config = dict(
    num_hidden_layers=12,
    hidden_size=256,
    num_attention_heads=4,
    num_key_value_heads=2,
    head_dim=64,
    intermediate_size=704,
    vocab_size=1265,
    hidden_act='swiglu',
    norm='rmsnorm',
    norm_place='out',
    norm_eps=1e-05,
    positions='rope',
    rope_theta=10000.0,
    rope_fraction=1.0,
    qk_norm=True,
    attn_scale=0.125,
    bias='none',
    tie_word_embeddings=False,
    parallel_block=False,
    init='trunc',
    init_std_qkv=0.0183,
    init_std_o=0.00374,
    init_std_up=0.0183,
    init_std_down=0.00226,
    optimizer='cautious_adamw',
    learning_rate=0.00124,
    lr_mult_up=0.798,
    beta1=0.95,
    beta2=0.98,
    lr_head=0.0033,
    warmup_steps=358,
    schedule='cos',
    final_lr_fraction=0.1,
    batch_tokens=16384,
    max_seq_len=384,
    doc_mask=True,
    train_tokens=187700000,
    max_steps=11457,
    dataset='wikipedia_en',
)
MLP neurons of a small language model. Each row is named by its layer, matrix (down: output weights) and neuron, and shows model dimensions 128-255. Each number is 128 + 24 x the weight over its row's rms, rounded and kept within 0 to 255. Numbers have three digits each. A neuron's up and down rows have the sign that makes its largest values positive.
A block is one neuron, or neurons of one layer that tend to fire together. Before each block is what it responds to, as a language model described it from the Wikipedia text at the highest values.

Sentence-final periods
L9.down60:087125089090134101106148126145161080122154140093110109154155105103144143149133141082139085108130072142105127145139165124118140145143138168130138100134106128112162074102123134165112143105139113120131151139100112135136123141077113113120127145143129128123132095139119126136104141122112105134125151158119123146126133138124143137083140094116135112121143159185118162132136100123130094103127
L9.down67:137104144123178157170111129123135128136149108113146070152126164173134121175111183141129156114118107161097138145142092131138101145120162131117109154102121105118109128141117104157115125126167115119156107180143124093149109118147159090138097098118151091138128093117180122127077111127132112144148152132064147104144121133104126121151109117156129122139112191125140155141112128156175094141142
L9.down68:146107111136112144166108173150086118135107108109130111092104144110134113113114121080134158144139097146127210139141132105148087149131142113128103170123095127118104102153107068181135094149142120129184171128120152124159113099139092078156109144146145093113092120110124134147126152148161108130141126167111092116167107136143166167138099121121170137113138136114129129135131141181110095106139
L9.down171:142114121139105120099126121108099077096122099125123113146140137136096158094101113085116120111105130156158140118119147112140142137114121111127137157114112136116135110146113079245115106125152123150090118122130109115092127088126144150099124117093099127113130126091107108175114113114122146127099135119099171161157147120161169099126145122144157124101149110151148146105119138126138145115145
L9.down192:122077130105127111137104123114140116163110126108150102122112106132129168132113102101094136133131121114125137146144131120116136092140137133081122210131145092125134078122184148193124182134118088158116109164143097144129118057131136125116095126136123110177087100151089108128120192139097123142120142120099146169146139154095112098123090122119147131135102122131101147115125122113121171123159
L9.down340:149136104141116115107104114129113119136129187135142116160156096139091073104127138110125146100086133174161120140120165129149092117122128157100180126100127149141125112137146137138093144150093120143154115121139147096090112109114086111126110112114116142136127145120112146163114103162143133134095132088166126122102132142154177074152140112086146091115135172152149140121088146124128148125158
L9.down624:162141157138122153142094108113157093123133124153145131150138128164142169111122186091117140137146128126127134103160145149161132132142126094114143164125158150104148114123102074143091127131144109069157113120118173130152093140120148085174141136125115138062149137155146106122165147143155149146122167103129153112138121116135109132091133124065145124091144172127148093125137151132080108132137
L9.down686:145125147086156144155132140133123114129172115157140162110123108100145140159128092087116167135110144114111143129149155147096127118112119129103123165084112089141125095111148125157148185090156117091137120147123095119130125125145146117165135137115124150133151120155115098155130159111113112110119121113148123160110130127156111172139089120089176106112113175142117160149124085078112128116102

Word-opening consonant fragments
L9.down3:135120136113136145101078104134098121115166129138115115144072170144139147082162141108157103125167156128135178132086126088120190113110108140104128163141135087096103120145095094105153099143090140174119149110166118141121131152130100151143122131104111095127122116170136118143113099121121145140107097127145104111102149121140146144119129143131119142128173146171145125108106184132090125151121
L9.down50:142140077090139134109130102115135126073123151147132096123160158150089086111159130136117090129149098104108110134124168106168120106124162151113105170140150071082108151095172077143139107088113162100132097163127150137112120137122153089130131154195108119132152157132162121130159113116079144129137128151104139145166164080116141117146092116114154135108126121145153091108143100132129138152087
L9.down379:124115135130122161129158117144172094132113131116148125138146119138138143088108172129160148120157095149103103145140144143106126142146161123170163109144135134131131185114109102164130144088152110084110129151159118105149139126108171121130107101105106138155135151111146129122124120131079136165131123134102140138144123170120158175109104129081144153119114109132163128144115122107155133147138
L9.down397:100071112083164145112113142162122114119136156117118109153131158152153114077158127105114149165142124151112135119139116136142149142115176104113122133146149099129141159123156114134153139107123163129095128139113122134131113158126161126156124112072123105144145134127127129138130165134121125138131131095114172114120139198118131170098135131108121068122153135132152119139108160120124106135080
L9.down550:148092111146116135139163175140163113099161125098120151143120187125157075112173143093134133121094130112071099113140132144130114083080140146118102113155068157122123136138137157156105129082134063134161111120112138141102105106158114102136139114101119143121126134124139090133133113121118138167118128129118161098146120151106145134131076198151123148134121101140170112117138122131123169132080
L9.down592:147112126091118120122105135113092150137136168121104137109115178181126105121141123134130153157139120112121140114124144085120138117086101093124112128121146098155120121095117107117133149143160123128143142164104091129078146161142151101122124105128156117138159134153134103155127097148119115115153120121136130112120114137138106141078077202123102139157097133134160152119119140143116119130082
L9.down662:133117129072152122132113104148125122128115143135117126131153244150134142077112137124118124109167103116114130135136159121141133139124125124124122125149115097110140142112127125161129110148136133126117124141113091124120127113130143113120124147125121133137124134152143161121127113140051121140149131112111137135099124144141141145124124132150102110133136164120153140117067111137142127152128
L9.down677:104107140136125148160150142140137119111088124066143109120120115120133141128134135158149120097101167102140115144126141132083101088102173160126140110138119152096113162164168131148129146098137114132110117158145097148134090137115136105111143094112152116074101098139122140163144129138077076133125155150113124115120152113163110143089089151132128112148140087125147079162117104135144134165126

Comma after sentence-opening dates
L7.down110:145087150117105157144169098154183120131149121119131109140142151130094141101144141168102119121124166113093120123119154099112133162129160143126151151142091150102155109142110123076139158177143125136168114113159116157127133140113170112141138095112127162130134111160130090184115115159098073202138086116150149132140119138172122136158089133154120140125133129145118094084086110120125135128128
L7.down247:124094144143127111155143146129149149106119134102134111124170161133116091109117161151096101119103138139120129141104136139096099161178130103128119150151134104133111102149117137127133151123204078113141107079156122184129114136088128107129105133064147167126103110151144129129150123145097146136114155132112182133106141122166096133133136138139115148169141164113116135115070111107106132125128
L7.down257:117142132136117146093119137115101143072108157141103150106137080139136153120118113153133104169121113162132175131154116113128137145156129111161158120128144163109158100146133110151131107139082096084173108127122109147177141129124145127107124167146120085122115095115121167109107135091157092132131091152116116122096128136143126159078104134098118131109137104140111182102126100118136126145170
L7.down475:136096111129131137135154135121101104126083135155119077161162135131136126100119097106129088110108160091107119169128160116078121137121135138116114145142120137101169111085112111138139170135133170134124084118129079170115074092126164128170088155092150126143164112148108124154125141159123090112077099142121113107137130082140128171158118091132118148153112149100141112099093139113121119156107

Word-initial "Ch" piece
L7.down20:104129139127161080134161110142138096111106139083096135153146116106125092169108114132161168116130179122099146122102133171175112129083130154184115139133139138132110142136137103085126171131139103130132136114115135121107090152154099143154122131094068082137127123065121151103135150106122157142130128138156116089149099151138147188089160099124121104147107144146114117145138173119142156126146
L7.down159:153126126127162086149137125129119077118135119123135147138143102121124111138078139102194141111152170097106116099119132169177089158052132142132116127115151127123104101148121115111121140153119143140125109121111152140095077160114136145140142154146050073099140121066119129130108156156096119116118151135159126088164115104171106164144143118128108117130102099141105118131130154119152146104140
L7.down393:155128099157177124139151146127128115144091145144134128128122120105169158125099151105107161114140090082131149147123172126143102126134137102147126143102089131158156071110067155112145137088147137140118131174134119107105120160105086116164117100134149133126104179145093155119131152128130117123124135170117163119130137159125081140155156111141112104132105131088139084193148111120149126137077
L7.down623:141111106132112116140163140129101136149095098081167099130155131140120160114159129116162061161093135147104138142129137132103146124146152098137141099127139128125097134088089132095140132117158144140082171136132119154080086182176086136176160145137093145123113103101108110122142133118099139146071137108112133166142146148167097127134163076107116120117102125106114111163116124120133125159118

Word-initial N fragment
L9.down73:109072151106132180104133152096093130105139099136117150128178189103094121124077137102129108108155133085136150122153130121147099139130125131145095118093150184107119096198103121137130146081178134116133115158125132145133096102106191123132135136120145119118110170155104092128142141143127113129126103136137157149133108128124106117132103140141128149122123153077136153139108086095152151082102
L9.down156:080137119125107135077107155094105130131073142151150113101113115113137122123123096128150113096134134153121126124180088127190112134107078152127129135084172142141107112177111131114127106122146160144102142113137149172125133088089126168158119138091084149132146148093113129142144111106116152149193093126117137152153158104135124129157116103153090168147154123130147134132107107079110158157120
L9.down308:113154122111110145113134131113137114194134125092087104164139111127148137155116122092116147119123127143116087109148161123099126132161098150133158103142103159175150135130146108126165142117161061077062127137143122141132086142089169127132108120099138159117111144138156116123123151146138154142140133101132136147123114121102151158118111160078130146130134143150173191112089123147157128135151
L9.down343:087148110120138136123119156092136117145119132127160176084126126154136120119136171121135118110145150156121140113122172102147128128127151103146108127146162132119165088089166119140133137113142135154131144136117099131181155147119171132090142124108118128120150123164140120123071116134137134139084149137058117126148134111172143168128106118166127125133097092125119102123123129123143127104111
L9.down485:146133151108120126141126127104119169145132101138199123090130107108120116117131121135098137155115110156118137119136075127126091160165131175149115144181134106125122115132077115109141093158118099116109106089129186111131135119106135114130149116160132128097108155158143134102165166133133151112126160115150149112104099113132114112092152108115158108128139096102141110154141136161127140133110
L9.down528:157106067113141056149120137138152125169145128167117158126133098113134096136111169136120070085180123118124095107160141117103116108158142119128152127113133102137109115110134103160153151123130134103111124128117161157140125148118128132199133116118111131135096122151125166085134151124179156128109163150132176145100123141170152110125098125123136116114104117140159127121095069134142166101161
L9.down571:113087166067149110099156096149104132102156072093099115127127179101126149134182113122118126106109110139121108119156118134133124151102094138145097135097126144151083128133160098135137157137123098116145101116122115109127135131096161136110128136138142138106115105143086129117134118130136129134138138163105145115158191121112113114159154123110102147116130151124119134079111096107132150142138
L9.down632:135103156114106127147130181118114101133132176149140109110135168127138112130073094150125120180129110147114105142098133109129116054123116101113128128104165111142125124102072152097143181133148117110137164098139166131134111137126116101140179127156149099143093147148138144097093114100171137151089149134131142133108103145120091114122114084110121126137147167122171155146095144158124108152122

Wiki section and row starts
L3.down269:136140123124068117105129169114104130146150093091137120119148144136137145120122137134118085168140134162132146132176086142125106127113148090119109158132163131085151101123128142118100097142126183094168139095121173153134112125131110118153156135118071164140086113132151106116130121105117151153114091104128131123188128113146137116128135123124082160124166068113113172137138152098148102105143
L3.down506:169125130122102087143132144114115141118116113095140126124115074108112106158101139101133049125114124122128153150156123140162134153115148109125101085155150124114166124098176140123151150136152178110165126076106137128145153109106116123150114140124116170119122094143139144117134085078156166110100102165133136108113093157147152128134138077125120137104111078098100161126143163090117120149105

Pronoun "It" and sentence ends
L3.down58:128154120174127088116085113149133112140095122117134105150081133124108100161165119112137142127101168113133130089107098113157137103111157107133151130094141144140150093165141114107107133112140155100138132102178134148095074144125098151159101125123132113127130139112155111129133123116143155127167141139140097148201104144158121109169184098109138098125125158160108127130116119120086112117164
L3.down280:110095141109101141139081126168118086132107117130169137076114139085120112112159081139141153138174143105133139107123131134111092082100162146131142105100136119152131157190127141094095175108091124129168155161160154128174170143128116202197086164132106075136167147141110127085097118094118137139125149134133148140175114126109146131140117146145110132140110111105121128114134110117140129114124

Opening parenthesis after names
L9.down184:120105155108137135095112126154145120146127107122104098130136133114137088103117130095077146144127132135122184098113137112112111108139137155126146143148138125158132088156123141165087101111144103150121122099152106167064130077087119131118162134114148123124076133157119078121122147103157095160161124090113118117142125132090140179099096124141116079119138128170099098154148140090113093141140
L9.down210:115081136148121144124109124136111099134112155160091127115094159096065136137121096148130158166103109100127110114143121096104147153116092113160138137140179131149158123172167101097127135089094136132137073113152119131146137162091117127105092095116126122124144131118125103129143133122117105134124140097098120117152122140107102099160144099131099129114119123123091115149156143150156089109133
L9.down287:110110123040150120127121147103129104102146118135131089104126200153115129146114123127117114160110141137154142097164147114101132092101133165137122121120140136138132115187126084180121141142127118096075141148141146159158140116130080168125115123103129097136109131157120111169126145113107150131162118123136070114098165162141114085138119150125161114134127155165102130152110119100127111127156
L9.down297:146131133117125076130130130140178111160116073094111107089096148101144141103100164105127108150139134147147160142096136128101092151109084116153131111107145146123147145130113136117165169081146082108138140113103117109151154074138084118106138144128162103162160104217159175109119137138091187148132149156151119138115124159126168139109166098111154122104167141122146166162136137077122113148144
L9.down316:158081168097153102117123106113151114148132129108125093094114236149143135087130151095119142140137103159160145152110114107151120114121101117111125117134135179112139126107112141125161139105117130158157117134109113147136138104127103152134119139111126142135165139184143152117117132117114133132086157121159134168126154213124141125119145138184139130082134142127137129139122129110150167152123
L9.down436:154101144139120147156100119108133115121103090163140123224112112144082115119078147167100121156151107156134117093124136109121132125102138106161121126149121118117113082142120104125187121146108125121161145116138117146149102106131122083124110163125143109117091104159105154098110133121133101158176145099086125130123118136168152135171142156114159122105064114110094103181119130152200094123158
L9.down526:183133141134152167138138110096104119094160159142149145162073128159118095156126156174136154134139108137121130099133143121169103152137141125128143161119124130131128117071152127103146128148160117124170118099097142129125108076157091146140182130176146121146155190122111152138106101140125129121110128155142112149143114099090097130093096108064125088132127149131143100129144149128121159117113
L9.down569:134123129098096148110088120108128142153193137140133126155149081089148151147139096128140112091146111126182133109091177129132104138114157113133107133128131131127122126120128106161115113117107099128161142157087096129095164135125160097106095143087118155138096145136120095129094146141134064101136102069165149097111145136104139105121095164140113118152122129128142135120113119126102113090138

Clause-opener boundary
L9.down134:114133163134126087163161103150150129150093101161102121129081101146144085111137175095167135113132119143094087142155128121153105176119087109153152123171170126075133106139115155135177120143136132138154113129123135092122158176093149113117107149121121141146133105145118138077140071116146130140122164114126144183123115104149131120143181130131111094145116091088111137104139103122155122110121
L9.down198:144138130101129142150112123120121117146112141112125126135136123165097111139127138120157148152151149154141131109144122157156140136143080129193149094165129147150126130104128128105126155125129120111097117122184115133154076123136108199153143172124094097104155135140126119071198130165121114109137139096176098140129147096119148096125168112146114102106141144138152131158083108134107171101144
L9.down238:114104137151091106118088111132115170111122130121118152154110134129121130153133096132137099150084141137129141144134152134152155134153140116092102132142126090165122141124155148093134121138135115188123113134107152131132106175128139138108105122083164110106130075111148130149128148157123092135130139113113161127136134117119119120131095096159158109095116129126105102117159133119083156143127
L9.down348:155103134148163101132081122137136111138096100140131101136122144197091135121134147123101152155109140138114101145137116136139100151107129112143153161122103120104126133088148141132171174154164116104140145135141166113156124118135129140156120100133105167119113086149116165182153180154096091163113106100141098149111145167088170159121115146120121127111160154149122130121130143125111141159114
L9.down518:128152156152112165155097148121114105093121161091130127169111136148101082116168079137141138141100112115198151123091137090156117085151109169170088145155145124104148165120132167186105145133075160132128154145136129139142136128105152093155148126117133105117109151120104152117131115101121172101113120113161097146116103105149116122159118099124104095145103149149135181137089149119132124116103
L9.down533:145163157085122108110115107154125085139147091187133131144118132095085134127136107163088110161095156093103130120144162096101169100113154131111098134134087131155120120121123097177122165141118143159099115113132105133098148096133136114130095117137126130149152121135115149162141127127136132119119106085193095127149148097153153078153120154125132124107134093108127097071067127143075120095133
L9.down585:158129090165130135132115143131114145154115159128125089125154076112143132167125102120126132121150128138091096113134126146103098141148134146134106212108094149140112108148169126141130127124129112113132078148136122148129138117130099123114128169157134110121092131134058130096136130123110131120123162147101161152120137153094092148108102151107157161137120118122123166097160121126144148112154
L9.down602:149142131171123119144162171152153126169064127105148173115133128122106098134092138156109162154149129094096124107152129151147119123129164088170122097144112116103075142163163086098106118097153084106148075124184129120127095130101110140112141159125137092131162114127143135155143109128091138158080124152116179123153118142134163144114183119111147145101136119173154122112141130142153142086163

Word-opening syllable fragments
L3.down238:108136115104135118136110149160115122156128156124146124110108126096130136127103159130142142125144130121125089127125099136100125123130117072111115117107110168118095139110140159122106128126140088094156102124102161165175160152096105081159154150130094144152153124133128164120120106124137178149131137147102120102095088108130191172124166109091131147082123124150105119151162103130118129133122
L3.down400:153153088131089124141077123101107132150150122136109094125151135096135118088130150124094098119111096132156133101123092131116159104099119143133100103174130139124113145153131108149112101175114079144155139150116100166140093150106168117150157132159120120154165157143110125095121110150147153098119117101122082116150155138147100123159131124131088113094138116127066092121165089131167125148121

Wiki markup line starts
L7.down1:147110132094122110154116140103134169107129108141138177127149123092108091092160118139109120136134140165137099135152149132074134159178141152125156091110106148131117093159151119158133158098151081125098140143109082091146130116145115077085158126134144116135116139137052129141121118128112097136121124133124122100105152155108106078143103146152146121101170108168147145154150143144106110127092
L7.down165:136123131156142146135109153138127212112093133102095107100130127100122175199102088149161127165142109118162151067129163120118157196128155114100089133159144129149136113101145119087145102125142129115150150110124128149127131117100131148149139130143089151173083138135133137118161134154118148155110141125126103098172115106106085156129122132093125136107117107094121097127136128105134155094111
L7.down450:169117112129113158146126182140100163140108133113186146153083126118140157113121138129155158122088133089114140072161110150106119114084147128096168107145134137145124132197133144086167110122117118115127119124125105133081135142128085144144161110135117115152098142122102131133112107120127131121153064133119127120134152135122172144143101151119137133149146098129123157124104114098130169123104
L7.down583:137123132151090122147093140161132195140101150114094131086121117123129175184130127159118110135159141126151109100127100112123131171136145099071147144160150103146147076114169155097126093134123125117131133128118130171153111111091141162111147146131117147144095098115118166147150149114117141101105144139099148137135149130124088148113115161139116147140103095117111104090109157113120195115143

Next-token predictor, mixed
L9.down65:108130122114126158105097135132166099100153124131084155114139122088071109139122133123097123102170126132070119142149133139112112166113099116140138084162081142103122123097104100051124141111116143156156086151128093098107170088109144084146111119109133143165092115145103138103083151124130151125129136137110147103148116156123189140163147099159148096088150108135105129115120095127152141147117
L9.down173:115109120153137089161151142157129100161146134133145159137100142143114091120154084160114152156143145140104156113093098127146132110142160143153144173154137132134094132113104135122125082104128098097130137135135175113138112143121138126113101136157087120163113122114167138095125112127123119120117137145142141165118145089134131155131144145082122154098120110206178134140091101114100159111157
L9.down196:142086081119119136111105105109137140127139150142126181109129134146148119078115092101126145163106112118119114131198139174098110110100093109109168152118143143137112124162118120128126136103160124116097124129153139131162116132100120147131139109119057107145147146115104082164137152113135127137157099108115096158136145159106089115177127145136121105089163123126147160161141174162124115114125
L9.down281:096120104119112099105150148149090131128159109112151163090157114134112133107132118135179125091144152151071119155173129133146137172171160150145135121113149124151116105123093170120147121138157131119136144125144149124124137136121154161110108116144078114140132127154117100130134144154122160094101143129180181110157149104161113133136143118139139133126120102160094139124147141101072144159136
L9.down373:140174116127153146140099085117129135158182159074128153160096116120115186147171140153146144146153110153132109118101127147124134128150089084152143115118117120137101099128140118142092124120116095138117058136120142094140114133143108156112115105121133132105114095104109134128125085135147104097104100094090139108147130136111123142124119108109166107114111131131147159113158151124153117109122
L9.down467:135097124131103159159150111100146123208079152152155127121124146147136097121117112109130130125082138099072127138114115124116127115121130107124134077076163140171100117132095131154136153083150104104117135111157132097114101137141100155144098091111060148141125153148120129101143154149128123136104091124123136136086143086120117090135111131117141125140114120169117102160091101161139142085124
L9.down663:135153128132096123137099102089135158133137113101093141120159079153138131077157114116071119124130103171128126141110104117153128142156147102108121145112080126138123133122111130120109070146181133149130130172135125134149115084137129121145143110133123124099106139066081116078138123130110119160070111130140154112154123079143102126089097132155099155160120119113115130168142138165136155138116
L9.down696:097141139149132102162133159145108121135108121107110105150096177089090109086114098117144153198124115133164145149120116141127164118120174144126106119084153160145172124168126089076134114106090148179121133094151095136154115106142097126138116133127081140137122170077120112120104102118145123119096167143171150142127167134127130105153159123128151113161147103160127102107174099167123124120135

Word-initial consonant fragments
L3.down166:120131120140115098157140111128132147102082115149120084169141183146085150112116131140141113143130144123149103134151078113140124098107120134162152122148156133099105119149115136152145139137146111123101123146124161126115109124114120159149120141138141113139129135125134123156139113115098136147131116130101102103145129163117105118102155109117132134102141136147066138132116141128118140138158
L3.down592:125112107112126092148135097099127135091093104135119103184152193154104155112117125120165108137124152122154132130152070114127119106110129128156153137129156131102107144169124146165150142132129106124102135145137129140114111126110124147123118147129139094151124112140120118140119129134096138145136121126102117111148124140114098135117124118119121143091134134149072151128104128125127130153164

21st-century year digit
L7.down15:143114114146081160114125143099125143139098117109113091143135133102131120163110183127139131131124119123124121143123112131138164123123158115111115139119128164098092134090134136135188143130111161128141131114132111133101097081176075160125116134141138160195117139138154154140138150079104126173126124121141136151138132131121132148082133134092136148135129108126075131137121124087162123102170
L7.down147:118126128097148149149121100046136143146138162120130159149148094082143071101123141136121135119138164150133131110107148139126141102105144108145128127125164157128099144110105104122148120108101157127144118114160110119159149114120119168136124132096115186149143149181220144131123157135096137111136132105152132159113151138073100150106141117125141135150115113063163119115104170120148126096123
L7.down208:142133118103123125158100108074167127131089115119125123131123148138152104113152150106163134116133181152129106105123127141101159108146137117114123119082098139123103124118118176118177124118112148140136185117119101162118126134143102159151097113119142148153124142169188086130115165136136130134173138135163120156172157132101115134090115119143149075133133117101131080122119115093146157125139
L7.down406:130122127135114097125113117081146122185074141103097098098128148133164118153128148111139137100085123123151111141132164120118124134104165076124155139111092157172120133109148114149144118109155118077115120071172078135158116109137058115123122118122094149112106139135157122130149128125152147109111120108128102161155137109101145157088130126117097143138098086127146117163119135145115153119158

Opening parenthesis after names
L3.down442:142111161113142103108134129179153108156106137120124146051114139163128124144126123142181173141091144099107139134107137073144131109143141099116122100147117164136137139159135131157144117114108117121164107106123105169140084137120112150114080152091159162104152121095129181149151077135157084104118137169137119106126124120136171171120126124146118110094068112154162126127128161143170154153126
L3.down645:177139111170115114139172126187148137123126136122155132072132174148121112128152135110130142178123128169139132124117155129091174126124133137098103108116102121135128175115110172162166177138142122135106112104171153121139115116099116161119086139102096143080132127123155137164135080118121107159124107126148099128109142095141101136088144116111136106165095159147105133125150149145128134111094

Initial consonant-cluster fragments
L7.down44:168146133086114133112121112112159119117172092094096109142127142109108116126143106068114139101121130142142137097126172124130161148148093133104099123135151103113104084155128152102133139155100134102127143139161157137142089114157130169129152127157111133185098119134132133116137158103141131153112086137108135168148140126153090121172091153107156147101129117123113148119143104129110141132165
L7.down78:126127076133141127105104121110074071143183148145145117125128137125112131115135133137147169112179143080132168122074115152172069114138125124163141135133119132140095088119093115132141172095094139152130130124134128131128132095066135139122127125119105154168102160116153140124082108163125102103112136162130097086088112153148145134144158137145143121141136122129159114157118108151108161131145
L7.down512:113157118134081122118179134101108122155158158117120080133095160162121130085131123143108129164153103140120141142069110148117139147116126164112159108126130142145113119071124100119137123164139185092155174109168137119150109105090149129151140096123124112172138142142137114140082079157138153121110153107099091130129075159095154104132115158101115161101116112142135127136105120127092143160130
L7.down670:160129115104137128126150120121118128129168109141123118141113132135088118144078079141136151125109086128115117077107118162143064131137107138126122100134169104146104113104133146104158194150141143119119125112109119113117134144130141146140137104126076111135130108098152113137148131087103182140103138117124094159144098150153102144125151153085122116129102083130137107159146116132173145148150

Year final digit
L3.down375:177136144110119182112072138188133121083127152116128127148141132129104107154106166103149159148130131108104114130161182133124120110146125112145123167109078110140143123132106141156087097139130104120099101127140142128144135142138128090113135120145138114152134140114070092192084156108121094134149076118132146119125136091140122126167072164100132160142147118113130155112125139138135116133119
L3.down657:149134112141153142118117121146116139100124140155100123101099144161124144189110172087120139133152070146127153076137158140170089092171131121145124132111098104146126154114101154157130147114088112156152087164168161126145147134138145140139099158131115112140163154139103092136115169168121125128101099118096136117147170108128134145155086140117133148108100125116126104126134116121105148145122

Section and title openers
L9.down9:151133132164165133131151096134142118110106135128158126137092108151071116133179106153163143125095141166129171129133175074116102164128156175118135123126155146125132113114121127109164135154132126131112147126075154149178127113148112115174123170106140109143098176166128106111128154110143157130114146148108104135116139131151117126108129139146170127143129124086116111119117185123196123078123
L9.down18:167077165151170130178175137147160126127119103115119149130134159114119131104121146107119121150099132151131167161111117149099169107120126080121141114150109171116154135075113115137175106110081105150116142120111093125139140109123127142112138139126166162168129101125125117156158122133110147143138096169106123141098143151136148109120113153171156147174151151113114110155109093148130133125093
L9.down381:140078142146085140138092135161111205123119104115140137109124182138163138145103155101124118119101166120143140181107141115116143128113130101080094129120127138128160109094155121112194148169125144142134139142087136151107109079150132134141122107096145180156065085176144162129117138110105137129080149110159158132132121157149119128119135121158117141118133101073096118111126145098118153103133
L9.down405:149066147135129184119132122128163139131106122163121174148114126144163123095145136105155116115119109168137110130129105136110134140144118132147138113145131148126119121109160157132160158139141099119128122113118150135133151095117124097182154137088160163108110142152117133112096162121121155161066138124125147106089121125120130119098127095161125143059131080132147153116091136087168141151122
L9.down471:099140116127117139159102116114102164119177127143119141100092145124134105143139122127104105123086110145132125136084137093142167131134093119084120128104145138141153142115140102134135156154098145156127156058120150124091123152143102155142128082109136185115057127148165136118135091073091131148129111129154119130085125154138139111136166111133105137140155101128086098137135143147138179155108
L9.down584:152133129135088097144114135137147159103118084143120129098115093167142130168185159166169165131132159055135097130131134113104123119144118144083107140123158116116134152113119131148108138089137163141113095140140166111114152131111160172145116114122139115194130088113110170143112115084139118173080107128166133148126121083101150101116077133135131172145127101141087138170111114143137142133096
L9.down616:140098171131132080129113125135144132149140113124112098131112213121119141115115132093152183133095131155148155170096127122133133109143099142100126132115131185124134112170122109128183136117126135136142154129143118126145144110110116155119138137109134139123148127179118153140098146119131133131070122127152100184082145163162125105164154083157110144107144124124112094124131113119136152130121
L9.down646:131085147127132136131147140129127151149145106119130161167115132114124135121160152130134108060096083159143109081131124110123128159149129098147112119135154211148161139128112093160166140171118092128109115127143134169144125128093143114092171106106128140122142155114109114169163093165132158177134127131129148093146114106086134143145117157126101151102097173125108124108146123067144143149150